config = dict(
    positions='rope',
    init_std_qkv=0.0265,
    lr_mult_qkv=0.4,
    schedule='wsd',
    batch_tokens=65536,
)
MLP neurons of a small language model. Each row is named by its layer, matrix (up: input weights) and neuron, and shows model dimensions 112-207. Each number is 50 + 15 x the weight over its row's rms, rounded and kept within 0 to 99.
After each neuron's rows, "fires on" lists the tokens most often at its 100 highest values on Wikipedia text that the model never trained on.

L4.up453:33 33 85 48 40 47 43 51 57 45 55 70 53 39 45 76 51 31 47 45 29 69 47 32 65 14 72 75 39 55 26 27 51 69 30 60 58 61 57 65 69 42 37 35 41 35 44 42 52 24 65 50 42 56 37 30 51 47 57 57 27 31 56 50 49 49 42 19 49 61 32 55 46 37 50 44 57 70 35 49 39 34 48 54 70 59 30 49 58 27 55 40 56 54 51 88
fires on: "s", "ing", "es", "ins", "e"

L6.up738:41 07 68 48 63 60 48 52 69 31 46 59 51 76 65 57 61 45 46 30 66 74 41 81 56 63 46 60 42 61 71 21 29 59 51 61 28 43 48 32 67 58 45 65 44 10 48 40 58 46 28 33 59 75 56 61 50 57 73 46 34 43 51 49 81 34 52 47 49 70 74 67 26 54 23 69 23 37 66 72 61 50 50 45 47 58 53 26 54 36 44 58 48 64 54 55
fires on: " |", ":", ")", " the", " -", "-"

L5.up441:27 57 28 78 66 60 48 35 55 40 36 61 51 74 29 48 52 61 64 37 49 44 48 67 74 39 50 77 27 43 44 46 49 59 81 32 61 25 48 69 58 37 43 56 52 59 38 44 39 17 31 71 44 51 08 34 37 47 58 64 35 28 44 39 63 63 32 32 69 53 41 42 42 65 51 66 67 73 55 40 34 71 53 36 51 40 49 54 42 52 40 48 43 55 20 20
fires on: ":", "\"", "=", " (", "es"

L5.up86:33 50 51 53 37 48 61 72 19 49 48 53 23 88 43 50 73 44 77 62 44 49 44 69 45 52 45 62 41 21 41 73 59 55 66 48 49 41 70 62 61 53 52 51 29 62 56 53 43 38 32 15 33 39 47 68 23 43 57 51 28 51 84 47 61 43 52 34 74 64 35 71 51 69 54 32 51 76 68 45 47 59 35 42 21 49 44 48 32 54 46 37 45 16 82 42
fires on: " and"

L5.up408:51 54 33 19 63 48 60 30 42 54 52 57 29 67 37 70 51 39 23 53 70 63 65 48 43 54 39 90 52 52 62 52 58 52 71 52 40 43 60 17 63 52 46 67 35 27 45 58 42 54 73 45 60 67 62 36 67 30 47 44 40 12 95 46 60 31 39 66 51 61 49 63 38 59 60 58 40 59 77 40 67 68 55 29 16 68 05 45 54 53 68 65 46 53 61 55
fires on: " to", "l", "st", "t", " Sal"

L4.up656:57 66 27 68 30 54 55 43 23 52 42 57 54 38 48 55 54 16 23 54 38 67 47 54 51 44 30 45 37 53 41 27 32 40 65 25 42 69 40 44 71 42 46 67 22 34 14 55 70 47 44 54 37 49 52 57 30 56 50 67 51 55 64 40 43 32 48 37 37 73 29 41 53 64 50 30 28 68 60 52 43 38 35 38 56 47 37 34 79 85 52 16 60 46 74 46
fires on: "-", " and", "  ", ".", " good"

L3.up1182:47 42 39 48 71 49 56 15 30 66 41 60 11 00 73 21 49 47 41 18 40 35 03 23 36 52 20 34 41 41 42 32 27 48 54 86 24 34 68 42 64 65 35 50 61 58 51 30 55 64 34 39 36 40 63 16 42 60 73 57 55 48 63 42 43 64 53 39 46 76 48 74 43 67 52 47 61 57 37 72 40 55 61 60 58 32 45 55 38 55 74 03 40 52 47 45
fires on: " |", " most", "(", ":"

L6.up1201:57 59 49 43 64 69 39 48 67 26 33 70 48 59 39 26 61 62 61 38 84 21 41 46 50 55 48 32 57 43 44 81 24 63 57 60 51 42 69 55 45 48 35 59 46 57 64 68 29 56 55 48 45 59 50 45 82 45 27 66 72 32 47 50 27 52 35 37 55 40 48 56 43 53 40 50 33 78 53 41 54 21 42 64 55 49 27 51 63 32 51 17 51 53 38 45
fires on: " were", " was", ";", " architect", " had", " engineer"

L3.up782:27 42 51 65 45 34 65 78 64 79 44 72 46 36 31 48 45 40 53 67 74 64 50 66 15 32 65 71 38 61 33 60 21 53 49 43 68 45 32 63 35 57 50 68 78 59 66 72 49 44 74 56 81 39 68 32 69 45 60 36 40 59 51 43 44 79 38 47 79 61 45 45 62 80 37 83 28 49 41 51 37 67 62 51 41 58 33 45 72 51 44 56 73 47 63 24
fires on: "-", "y", "o", "up", "d", "ing"

L5.up1532:60 49 54 55 59 56 45 48 54 56 46 53 33 41 54 33 49 38 44 33 55 50 48 66 44 69 47 73 55 41 52 32 66 44 73 23 44 45 30 60 61 58 44 39 53 65 61 62 37 32 50 39 46 44 40 58 43 40 28 44 45 49 44 29 29 55 71 54 26 49 37 62 24 41 12 37 45 58 55 53 44 53 47 25 53 48 61 55 77 68 56 57 74 53 40 60
fires on: ",", "-", " Burn"

L6.up1254:36 45 55 61 36 51 73 66 64 75 62 72 50 19 64 08 43 41 00 32 63 59 50 78 75 63 49 45 45 92 48 73 28 26 56 77 49 45 35 38 62 81 38 31 59 72 77 32 29 58 51 51 41 61 77 37 55 26 68 66 56 31 45 29 46 51 49 48 64 36 42 47 72 37 31 39 46 13 27 49 32 48 54 44 49 37 67 57 67 37 24 64 35 53 45 28
fires on: "–", ","

L6.up640:50 50 62 47 62 41 71 46 58 73 50 54 65 67 45 67 79 54 40 67 57 38 38 47 31 40 43 84 25 49 29 61 54 48 59 30 61 66 30 23 60 59 52 47 36 32 55 40 51 51 62 39 58 57 48 40 48 65 49 58 43 49 69 34 43 49 54 37 18 51 41 45 43 44 52 54 48 60 57 34 49 44 55 37 30 36 08 70 50 34 70 51 34 64 33 44
fires on: " and", " but", " to", "d", " was", "'"

L4.up1035:62 33 71 75 34 60 60 45 18 56 36 33 64 55 42 26 50 38 71 40 51 93 26 53 47 38 31 38 81 86 40 27 45 59 42 30 73 08 33 56 80 38 51 54 45 62 75 50 53 40 52 52 56 40 67 62 14 57 40 37 53 33 58 59 58 41 63 37 37 54 40 48 62 30 36 52 43 55 43 46 50 39 54 50 67 32 71 81 57 35 28 14 57 62 44 37
fires on: " and", "g", "s", " |", "ph", "t"

L4.up1310:43 62 37 50 57 43 49 45 44 30 37 50 48 47 66 54 49 66 63 08 65 36 37 53 49 40 76 67 73 34 46 43 57 42 63 59 64 57 09 21 51 47 37 37 21 44 62 37 74 47 67 53 27 41 24 49 42 56 32 43 49 33 69 52 71 64 42 21 55 49 29 48 58 47 72 40 48 64 48 70 58 50 64 30 35 37 66 56 10 49 34 31 27 55 62 65
fires on: ".", " |", "="

L6.up1361:77 57 18 35 68 56 54 37 34 59 47 39 32 55 40 56 55 62 67 58 69 56 51 65 50 26 41 57 60 82 47 72 42 53 62 64 61 51 38 34 33 38 51 69 46 28 55 57 51 91 71 40 49 51 50 52 54 75 54 63 69 17 35 25 69 42 66 36 47 58 56 47 55 70 59 19 46 63 33 50 41 48 29 64 78 52 58 58 42 33 60 64 19 54 43 70
fires on: ",", " |", "–"

L6.up983:63 57 47 57 76 62 58 40 60 61 44 53 43 57 58 49 61 33 58 44 71 32 18 28 40 60 44 46 26 33 59 20 46 67 47 51 55 50 24 36 38 52 37 67 65 33 51 78 58 36 29 73 51 62 57 63 34 56 36 35 43 60 45 26 44 55 54 66 55 69 44 81 57 58 57 50 75 34 70 35 64 59 53 67 44 18 29 48 75 65 56 47 48 52 40 32
fires on: " =", "=", " |"

L3.up830:57 60 27 62 65 32 64 58 37 56 35 37 49 46 34 62 53 77 52 48 54 35 44 42 39 91 53 55 56 47 57 49 63 72 67 65 38 38 52 71 34 42 46 48 53 33 25 36 54 67 56 49 82 40 50 55 57 54 28 46 40 42 65 53 49 83 62 41 70 65 50 44 51 83 62 41 48 43 56 47 25 12 22 41 65 36 38 51 56 31 76 47 39 47 43 46
fires on: "-", "l", "–", " |"

L3.up451:67 50 33 47 26 47 57 45 76 51 53 54 52 23 51 37 66 53 46 41 50 46 50 45 35 46 62 47 54 55 53 42 32 41 27 57 25 41 32 24 32 42 38 74 19 47 43 44 49 83 44 63 42 41 56 48 47 46 42 49 77 50 38 47 66 61 42 72 44 58 43 26 68 38 41 53 58 20 62 41 62 40 32 63 48 22 51 71 48 35 50 34 62 30 57 53
fires on: "M", "P", "d", "V", "pro", " magazine"

L5.up631:43 70 42 44 20 49 15 73 42 44 62 50 51 62 53 45 58 29 11 29 68 39 45 62 49 60 56 91 56 74 48 56 57 57 66 37 50 40 20 54 52 68 39 64 61 55 38 32 55 32 73 52 57 73 17 75 49 38 61 56 40 59 64 43 60 51 78 45 36 44 49 42 66 57 42 56 48 50 63 39 28 45 29 49 59 54 54 47 42 66 37 39 80 54 63 48
fires on: ")", "-", "'"

L6.up992:19 57 54 49 37 44 75 44 33 44 31 19 82 60 25 50 50 59 64 35 42 64 53 41 66 47 35 46 28 42 37 17 43 51 50 34 58 57 48 37 52 84 49 77 56 41 65 69 61 33 16 56 76 70 47 67 44 53 31 33 29 85 38 49 38 55 52 68 66 45 45 28 43 17 75 37 57 61 33 47 23 49 42 61 33 46 38 34 22 58 53 54 41 48 62 37
fires on: " of", " in", " during", "\\"

L6.up783:30 51 41 70 32 59 48 36 35 47 50 29 55 43 43 45 47 66 54 88 50 45 40 46 67 74 40 49 63 40 32 31 64 59 46 85 55 55 23 79 49 56 54 63 47 28 60 49 67 46 77 67 73 58 45 51 47 49 59 31 42 50 78 56 42 39 67 58 32 35 32 42 46 77 34 69 40 51 54 88 43 36 50 36 46 41 57 62 55 99 93 62 68 64 52 66
fires on: "–", " |", "et", ";", " 0"

L6.up880:29 55 42 36 39 20 87 37 49 08 91 43 26 67 43 58 38 45 75 73 51 40 52 52 61 59 31 50 66 44 51 10 46 75 55 53 44 58 84 42 27 31 22 59 67 54 41 44 64 61 69 61 45 60 42 47 26 52 55 59 53 43 38 74 38 54 48 30 73 55 26 25 37 42 60 40 29 47 60 67 44 63 19 44 41 56 27 46 41 39 50 47 61 36 62 64
fires on: " at", " had", ".", " has", " –"

L6.up16:19 60 40 40 30 84 62 56 27 49 66 44 39 45 52 32 73 34 45 48 31 75 42 60 42 70 66 67 60 41 33 24 43 54 57 64 47 50 48 49 35 49 27 57 41 86 58 44 36 27 61 63 61 71 37 46 73 52 40 45 51 29 51 43 35 47 33 66 64 45 62 51 46 60 70 41 55 50 31 26 52 46 50 66 62 42 67 54 35 31 39 56 31 74 32 61
fires on: " |", " used", " set", "-", " there", " ("

L5.up1385:72 46 10 66 58 64 50 31 11 52 73 51 46 54 55 40 71 30 44 18 33 41 27 54 44 77 46 54 61 50 40 56 76 64 55 36 80 39 17 41 61 53 49 48 43 39 45 44 68 54 73 58 45 32 54 28 60 60 37 32 32 37 72 27 52 29 45 60 38 35 33 61 65 39 14 42 46 71 52 59 38 65 40 37 48 57 22 45 47 52 21 67 54 56 56 45
fires on: ","

L4.up659:53 75 61 26 69 72 32 35 33 42 38 36 32 46 62 78 39 46 48 29 60 40 29 56 45 62 51 61 48 60 59 44 67 23 65 70 54 79 43 39 53 73 21 69 47 62 45 65 41 43 62 68 50 33 54 40 37 66 53 40 56 45 38 65 59 54 77 55 54 64 40 51 38 30 45 53 34 27 71 34 55 26 29 49 37 57 51 26 52 62 45 53 14 69 41 84
fires on: ".", "=", " |"

L3.up0:40 46 68 55 47 66 56 45 45 36 39 42 69 54 68 25 41 56 35 57 50 58 48 46 39 59 63 57 56 59 50 41 69 33 44 56 38 58 76 32 64 51 45 60 55 68 43 44 43 57 25 47 60 47 72 49 53 58 37 58 34 59 48 38 40 53 40 35 51 71 56 59 56 52 90 63 27 54 62 15 42 50 53 23 15 37 49 39 57 49 78 32 11 40 49 53
fires on: " Team", "ly", " also", "nia", "raph", "ther"

L5.up57:46 83 69 74 17 37 66 78 67 65 51 52 48 43 52 52 52 38 29 45 37 32 73 38 38 66 42 73 60 60 58 76 46 58 59 47 42 42 49 26 53 78 39 71 36 57 60 42 60 40 37 28 60 50 68 43 69 61 64 54 57 52 50 30 36 63 52 50 47 37 47 52 45 56 61 33 51 44 24 65 21 59 44 47 58 51 23 46 78 57 52 46 35 80 54 83
fires on: ",", " August", " September", " July", "my"

L5.up1031:51 32 34 71 23 22 58 33 47 53 65 74 52 50 41 64 51 49 39 42 50 61 44 43 42 58 55 61 49 56 47 28 49 58 76 63 79 62 49 46 52 49 57 48 51 74 48 96 72 31 39 68 51 45 73 35 45 58 61 51 80 59 17 66 46 50 33 37 62 40 36 66 30 25 52 46 40 35 51 54 72 34 34 53 32 49 65 40 44 67 31 47 34 55 50 63
fires on: " on", " |", "\n", " at"

L3.up250:45 43 56 66 56 36 41 58 33 69 39 36 47 43 26 52 63 71 17 72 65 68 56 31 53 59 05 33 55 75 65 54 50 59 42 70 60 33 38 33 45 58 56 26 50 57 56 64 71 66 65 29 65 36 60 40 42 65 59 34 32 47 37 29 45 44 52 52 38 71 61 77 40 53 54 52 39 45 49 45 72 65 49 43 06 75 54 54 33 11 47 68 57 72 48 65
fires on: " of", " (", "el", "ar", "in", "en"

L4.up1109:49 61 39 50 55 62 44 73 44 51 61 40 72 52 17 61 68 67 23 35 50 34 35 59 34 45 49 51 55 43 32 62 38 56 42 65 29 55 64 33 36 48 49 47 92 38 50 67 77 40 61 52 58 42 55 81 47 45 43 45 49 48 72 52 38 45 65 58 59 53 35 75 32 24 79 34 62 58 45 40 44 36 52 44 45 53 07 50 41 45 49 48 43 53 20 38
fires on: " |", " ="

L4.up1211:41 70 58 42 52 55 63 51 52 53 40 41 50 76 61 53 20 72 47 69 56 28 48 37 49 99 61 50 61 54 58 51 63 71 42 45 45 66 38 29 70 57 39 60 36 40 78 65 44 50 74 28 37 46 52 43 52 47 30 76 51 57 33 35 12 67 44 47 07 51 51 29 50 56 34 45 54 64 67 45 55 39 77 44 66 47 53 78 40 60 48 21 45 48 28 69
fires on: " is", " and", "iv", " was", " Is", "°"

L4.up912:54 51 54 35 21 41 59 47 59 34 60 46 13 81 27 75 47 33 78 27 50 40 41 60 60 55 53 50 58 93 49 29 75 24 18 49 59 61 64 56 68 75 69 28 33 31 33 49 31 48 37 74 49 69 11 52 34 57 70 57 51 37 59 62 46 44 37 41 56 66 78 84 37 42 52 77 53 47 62 39 46 47 59 51 25 60 40 33 66 55 37 43 63 50 30 71
fires on: " in", " 0", " –", " to", "  ", "."

L3.up1170:46 43 51 54 47 41 67 35 65 74 40 76 34 41 78 40 40 50 33 13 51 00 50 73 61 56 13 32 62 59 31 62 53 77 42 65 44 49 22 52 23 56 27 64 60 48 64 31 55 53 63 61 59 50 61 54 62 67 46 41 59 49 47 68 58 71 36 50 57 55 49 55 46 45 52 71 56 72 20 45 43 44 63 46 16 67 28 43 79 65 33 32 67 18 53 43
fires on: "s", "-", "d", "ter", "ll", "si"

L6.up867:42 66 41 55 57 54 68 49 81 38 42 55 49 44 64 44 61 67 40 47 31 27 45 39 49 49 37 41 35 48 45 28 46 51 72 70 23 63 42 56 45 58 50 40 62 42 60 53 37 75 79 61 71 42 46 31 57 65 44 37 14 72 44 45 61 71 40 31 32 24 42 44 38 55 43 51 66 52 40 59 36 33 78 35 45 56 07 46 29 62 44 42 45 85 72 64
fires on: "\n", "=", " an", "ro"

L5.up1345:34 52 42 83 57 34 36 63 56 52 67 38 54 38 61 60 55 56 61 52 71 41 27 65 43 81 46 33 48 62 73 22 37 45 63 53 52 75 51 65 74 48 51 44 31 38 29 81 47 73 75 57 34 52 33 37 24 46 48 47 35 69 52 60 69 27 60 51 60 58 39 60 30 09 60 45 44 50 58 48 51 32 31 33 50 24 28 46 48 38 60 45 37 48 48 63
fires on: "\n", " (", " Festival", " Film", " |", " in"

L6.up118:45 59 27 32 49 65 65 69 76 57 36 51 52 36 54 74 62 58 43 60 47 40 73 31 27 59 50 42 59 39 32 50 45 33 41 75 35 38 28 58 44 69 34 71 37 63 50 56 35 43 57 40 39 58 17 63 40 38 93 81 43 33 67 60 49 53 52 52 54 40 46 53 41 56 61 40 39 80 54 45 49 35 46 53 42 31 48 40 49 41 46 33 39 53 68 70
fires on: "\n", ")"

L4.up892:49 25 63 40 48 61 94 60 43 08 43 55 36 34 59 36 64 70 75 86 79 44 57 27 65 57 58 60 35 21 37 51 37 82 39 31 54 47 31 44 68 49 33 41 66 40 44 67 38 36 13 64 71 35 56 50 73 55 54 74 49 41 32 86 48 54 54 44 32 48 25 70 63 52 35 62 46 54 37 57 43 31 49 41 27 32 61 30 57 31 47 71 46 47 42 49
fires on: " a", "ing", " of", " Long", "s", " Nad"

L3.up100:55 50 27 50 24 67 51 47 39 72 59 56 33 36 60 46 40 32 31 36 39 49 46 58 40 46 27 75 48 94 57 38 70 60 39 52 64 80 37 70 44 40 34 70 69 49 82 31 63 53 51 38 49 69 58 28 57 44 50 62 53 95 54 56 32 50 51 41 55 39 61 81 56 32 48 38 59 35 74 54 27 62 43 23 51 27 34 72 55 31 31 64 55 58 27 74
fires on: "t", "r", "ee", "nd", "ct", "tt"

L6.up8:39 55 47 50 76 42 62 85 56 41 31 29 59 55 58 54 46 56 52 20 67 38 72 52 71 69 71 57 71 73 60 50 53 52 57 51 39 56 50 29 38 50 32 64 19 39 21 52 81 43 65 68 66 74 43 53 44 35 71 75 28 51 87 57 58 36 34 70 38 62 46 43 36 58 49 48 32 79 29 49 68 58 45 35 39 30 81 49 39 62 41 51 50 47 45 50
fires on: ")", "s", " not", " Netherlands", " or"

L4.up288:48 69 55 59 66 26 26 59 47 51 31 78 62 38 69 48 56 53 15 43 38 50 38 41 53 40 44 47 50 81 38 39 48 79 56 49 51 75 59 45 74 43 56 57 31 28 52 47 37 61 38 45 53 68 37 50 41 66 60 22 54 53 26 48 39 65 58 41 66 31 25 35 61 41 57 30 71 66 36 34 50 38 56 63 43 67 57 84 60 38 48 39 78 20 33 40
fires on: "'", " were", " are", " |", "as", " was"

L6.up746:36 33 66 53 55 57 40 47 60 30 60 55 51 51 51 49 59 37 32 49 52 48 76 62 60 44 58 51 61 40 39 64 37 47 68 52 58 13 80 71 49 29 18 57 36 56 36 57 36 42 29 95 36 41 36 67 50 70 75 51 50 43 73 34 50 47 69 58 71 64 55 63 43 29 49 18 47 60 48 44 15 30 70 59 56 64 76 47 26 34 36 50 66 53 58 46
fires on: " and", " he", ".", ":", ",", " ("

L3.up680:43 46 44 42 63 55 58 91 50 25 28 62 60 59 57 58 41 51 60 51 16 33 28 49 45 31 41 39 56 52 51 66 39 55 76 56 37 55 66 55 39 25 19 23 58 41 41 50 47 49 59 43 72 43 37 48 52 57 73 35 40 46 56 73 78 49 46 63 65 59 49 74 43 39 39 37 35 67 71 26 74 57 46 38 46 59 75 50 22 48 40 42 39 42 23 38
fires on: " as", " both", " which", "D", "ym"

L5.up1439:76 38 32 49 30 48 72 39 58 60 31 68 34 36 44 55 63 46 41 57 83 49 10 78 70 40 51 74 59 50 66 25 45 26 44 38 51 58 28 25 44 64 68 55 37 59 82 34 73 52 69 59 54 55 37 38 44 29 60 20 48 41 41 36 70 52 50 70 57 47 34 71 51 55 45 49 45 38 67 52 42 59 63 56 56 50 38 62 59 37 37 79 47 82 40 41
fires on: ".", ":", "-", "c", ","

L3.up656:75 05 55 45 28 59 15 47 55 72 36 57 35 41 36 55 46 38 66 38 37 33 35 46 45 53 56 71 70 45 21 38 46 21 43 49 28 45 58 24 69 56 74 46 81 27 58 73 66 52 70 61 69 57 30 44 55 37 49 28 44 52 51 55 33 52 54 37 52 35 61 45 48 53 41 53 42 43 52 40 44 45 50 67 75 61 61 62 39 42 57 44 44 60 41 50
fires on: " about", " un", " :", " is"

L6.up1482:22 52 48 72 44 42 61 55 43 44 33 07 47 75 56 54 48 58 50 19 99 37 46 52 57 64 49 40 30 40 32 59 51 21 65 42 50 46 56 62 39 58 63 32 45 53 57 45 58 45 43 42 57 55 41 53 30 72 65 41 29 55 51 35 69 51 62 10 47 56 54 50 58 52 53 33 36 61 85 57 46 43 53 38 60 50 20 63 61 54 31 69 33 37 35 49
fires on: " and", "ped", " from", " |", " ISBN"

L3.up1426:46 40 49 24 36 54 46 80 60 28 38 64 31 65 66 54 57 70 58 41 45 35 48 41 60 38 25 66 36 49 33 39 41 41 43 52 57 48 54 67 49 38 48 29 47 43 52 43 23 45 60 79 47 55 56 56 51 66 49 51 39 40 36 57 58 65 74 68 32 34 44 33 43 34 36 45 57 55 41 53 44 43 42 40 52 41 41 43 50 73 34 39 55 54 42 45
fires on: " The", " Model", " Rem", "ile", " Case"

L5.up320:69 71 15 56 52 57 41 44 71 54 44 39 42 26 54 50 42 62 65 66 74 46 42 93 71 74 67 49 47 70 71 55 57 49 48 48 49 63 38 39 38 63 35 50 57 48 30 44 22 68 50 59 70 44 09 55 46 57 59 49 63 47 41 34 27 39 49 16 31 55 51 48 63 48 43 33 49 68 44 51 50 46 43 53 32 46 65 65 53 57 41 48 41 46 66 48
fires on: ",", " of", "'", " in", "lt", " Road"

L4.up1060:49 64 63 63 44 89 52 33 96 68 66 43 38 63 55 45 33 27 48 22 31 26 43 43 31 59 44 55 51 26 73 28 25 64 67 37 43 37 28 71 42 51 47 57 61 57 47 57 27 43 56 44 39 48 45 31 46 67 38 44 52 50 55 66 79 53 70 45 85 33 44 39 75 61 43 43 55 46 38 63 47 74 41 67 24 48 79 52 49 53 58 22 55 55 35 47
fires on: "=", " =", "ping", "da", "part", "ip"

L5.up835:54 57 44 31 52 68 64 49 50 58 51 52 54 53 65 37 55 48 51 51 99 42 68 46 70 74 53 35 42 36 65 43 36 34 32 30 88 07 33 78 18 74 55 54 38 68 67 39 63 69 34 33 46 55 60 65 39 20 53 64 49 54 72 71 25 43 41 58 27 58 66 35 47 64 44 82 40 47 46 69 58 82 49 56 38 57 48 32 63 81 45 48 33 29 48 71
fires on: "t", "z", "ol", "burn", " a", "b"

L4.up41:50 45 51 68 47 60 52 58 40 55 83 39 62 61 74 77 52 78 49 37 52 67 28 60 61 65 43 44 43 37 58 24 80 44 68 22 55 60 47 67 49 61 46 80 62 94 44 46 52 52 68 40 60 28 39 56 73 52 38 35 29 39 49 81 33 68 61 44 49 63 39 22 30 35 65 66 60 45 64 45 35 58 50 76 69 28 38 48 29 54 49 34 44 62 45 64
fires on: " |", " of", " (", " Th"

L3.up1043:38 28 58 55 46 32 61 56 31 48 60 38 48 10 45 57 43 41 28 58 44 39 36 80 38 52 29 65 37 54 74 77 27 47 73 47 59 60 48 54 62 19 52 81 54 60 41 69 42 67 69 45 53 51 60 47 35 68 65 51 34 60 48 55 62 59 59 44 43 66 67 62 60 41 44 37 52 64 53 42 33 50 40 31 34 85 13 23 32 63 63 57 70 34 37 47
fires on: "s", "-", "ate", " such"

L3.up1077:35 47 59 56 51 61 35 56 68 49 39 41 42 39 43 44 48 53 61 55 41 33 50 39 40 44 44 79 48 40 58 48 70 38 68 60 33 22 31 89 21 52 53 76 36 66 60 80 76 69 33 51 37 50 45 68 61 55 62 47 35 06 68 46 35 48 33 39 40 76 54 57 37 63 45 50 59 41 66 53 55 74 57 54 51 42 50 72 35 75 30 20 39 78 62 33
fires on: "er", "on", "in", "z", "man", "t"

L5.up711:49 49 43 69 36 68 75 76 63 48 48 46 37 49 46 58 52 81 37 34 59 54 37 83 84 71 65 49 47 30 48 64 58 75 68 17 53 43 55 28 56 63 32 73 50 51 50 45 27 24 63 55 50 50 45 37 58 38 45 48 37 84 55 52 32 28 56 44 44 56 77 79 51 37 35 57 47 74 49 72 50 83 52 46 46 39 48 58 57 50 57 51 45 49 34 63
fires on: ",", "\n\n", "op", " there", "a", " such"

L5.up1080:45 37 34 67 60 54 34 38 42 64 37 55 62 38 40 64 32 70 55 29 37 34 32 61 63 35 51 36 37 40 57 39 68 67 53 55 36 59 42 42 39 71 37 57 70 28 11 57 56 46 51 71 33 63 42 37 37 58 48 41 48 53 26 56 44 54 56 47 71 70 59 59 61 59 29 49 64 45 37 49 73 30 50 49 47 37 74 51 37 52 78 40 50 56 65 79
fires on: " =", "ero", "p", "t", "al", "l"

L5.up1389:23 67 61 53 28 59 66 33 36 57 68 56 79 32 32 72 50 49 57 44 41 51 61 58 38 49 47 61 54 60 36 22 36 57 25 70 72 43 76 57 30 78 32 43 63 59 64 45 60 34 73 53 39 20 41 54 29 39 37 73 45 70 21 41 45 72 57 49 17 41 47 55 57 57 63 65 58 42 30 64 51 68 24 67 71 51 20 31 73 52 56 67 58 30 41 49
fires on: "ing", "y", "hing"

L5.up325:45 58 61 36 36 39 36 53 47 54 57 70 86 12 15 67 53 42 64 48 62 50 50 58 52 50 60 55 38 42 43 30 45 54 48 64 51 49 67 62 39 46 58 37 35 38 38 42 49 60 32 40 76 82 78 41 58 64 41 68 35 55 39 59 24 28 57 47 74 66 60 79 37 19 31 44 33 51 17 69 24 51 57 45 77 32 64 68 41 44 52 52 54 53 80 34
fires on: "ing", " of", "ite", "ster", "ity", "ric"

L3.up671:41 50 33 47 27 67 64 51 51 51 65 51 24 50 48 34 49 66 84 48 59 69 80 60 66 72 33 49 61 25 54 49 23 79 67 58 60 53 39 47 33 53 49 52 30 54 56 36 46 36 43 60 44 58 32 69 38 59 38 78 40 49 31 65 68 80 69 44 41 28 55 19 20 55 60 62 15 40 39 47 35 56 40 25 27 55 52 36 69 23 46 63 66 38 09 60
fires on: "s", " of", ")", "\""

L6.up1177:64 60 52 36 46 69 66 37 38 63 62 42 72 53 60 35 65 33 45 52 31 51 27 58 34 37 44 63 63 83 36 43 40 49 41 43 54 37 28 48 49 45 59 49 35 38 64 64 44 56 33 35 73 62 43 49 46 52 65 59 48 50 53 54 50 23 45 66 22 54 22 41 33 68 51 46 44 20 76 52 99 34 57 57 41 49 26 69 59 36 47 56 55 35 56 53
fires on: " to", " |", " can"

L5.up1346:39 74 56 57 37 57 50 64 52 22 28 58 71 44 54 39 50 52 44 63 60 43 00 23 37 35 52 54 56 65 57 69 50 46 43 73 72 42 60 48 20 58 82 32 26 47 51 67 81 38 24 51 67 39 31 26 67 56 35 61 54 60 49 67 27 31 59 53 41 38 59 65 81 53 68 45 43 64 55 13 41 47 40 49 50 41 29 55 27 58 60 36 55 44 48 45
fires on: "t", "c", " hold", "o", "ow"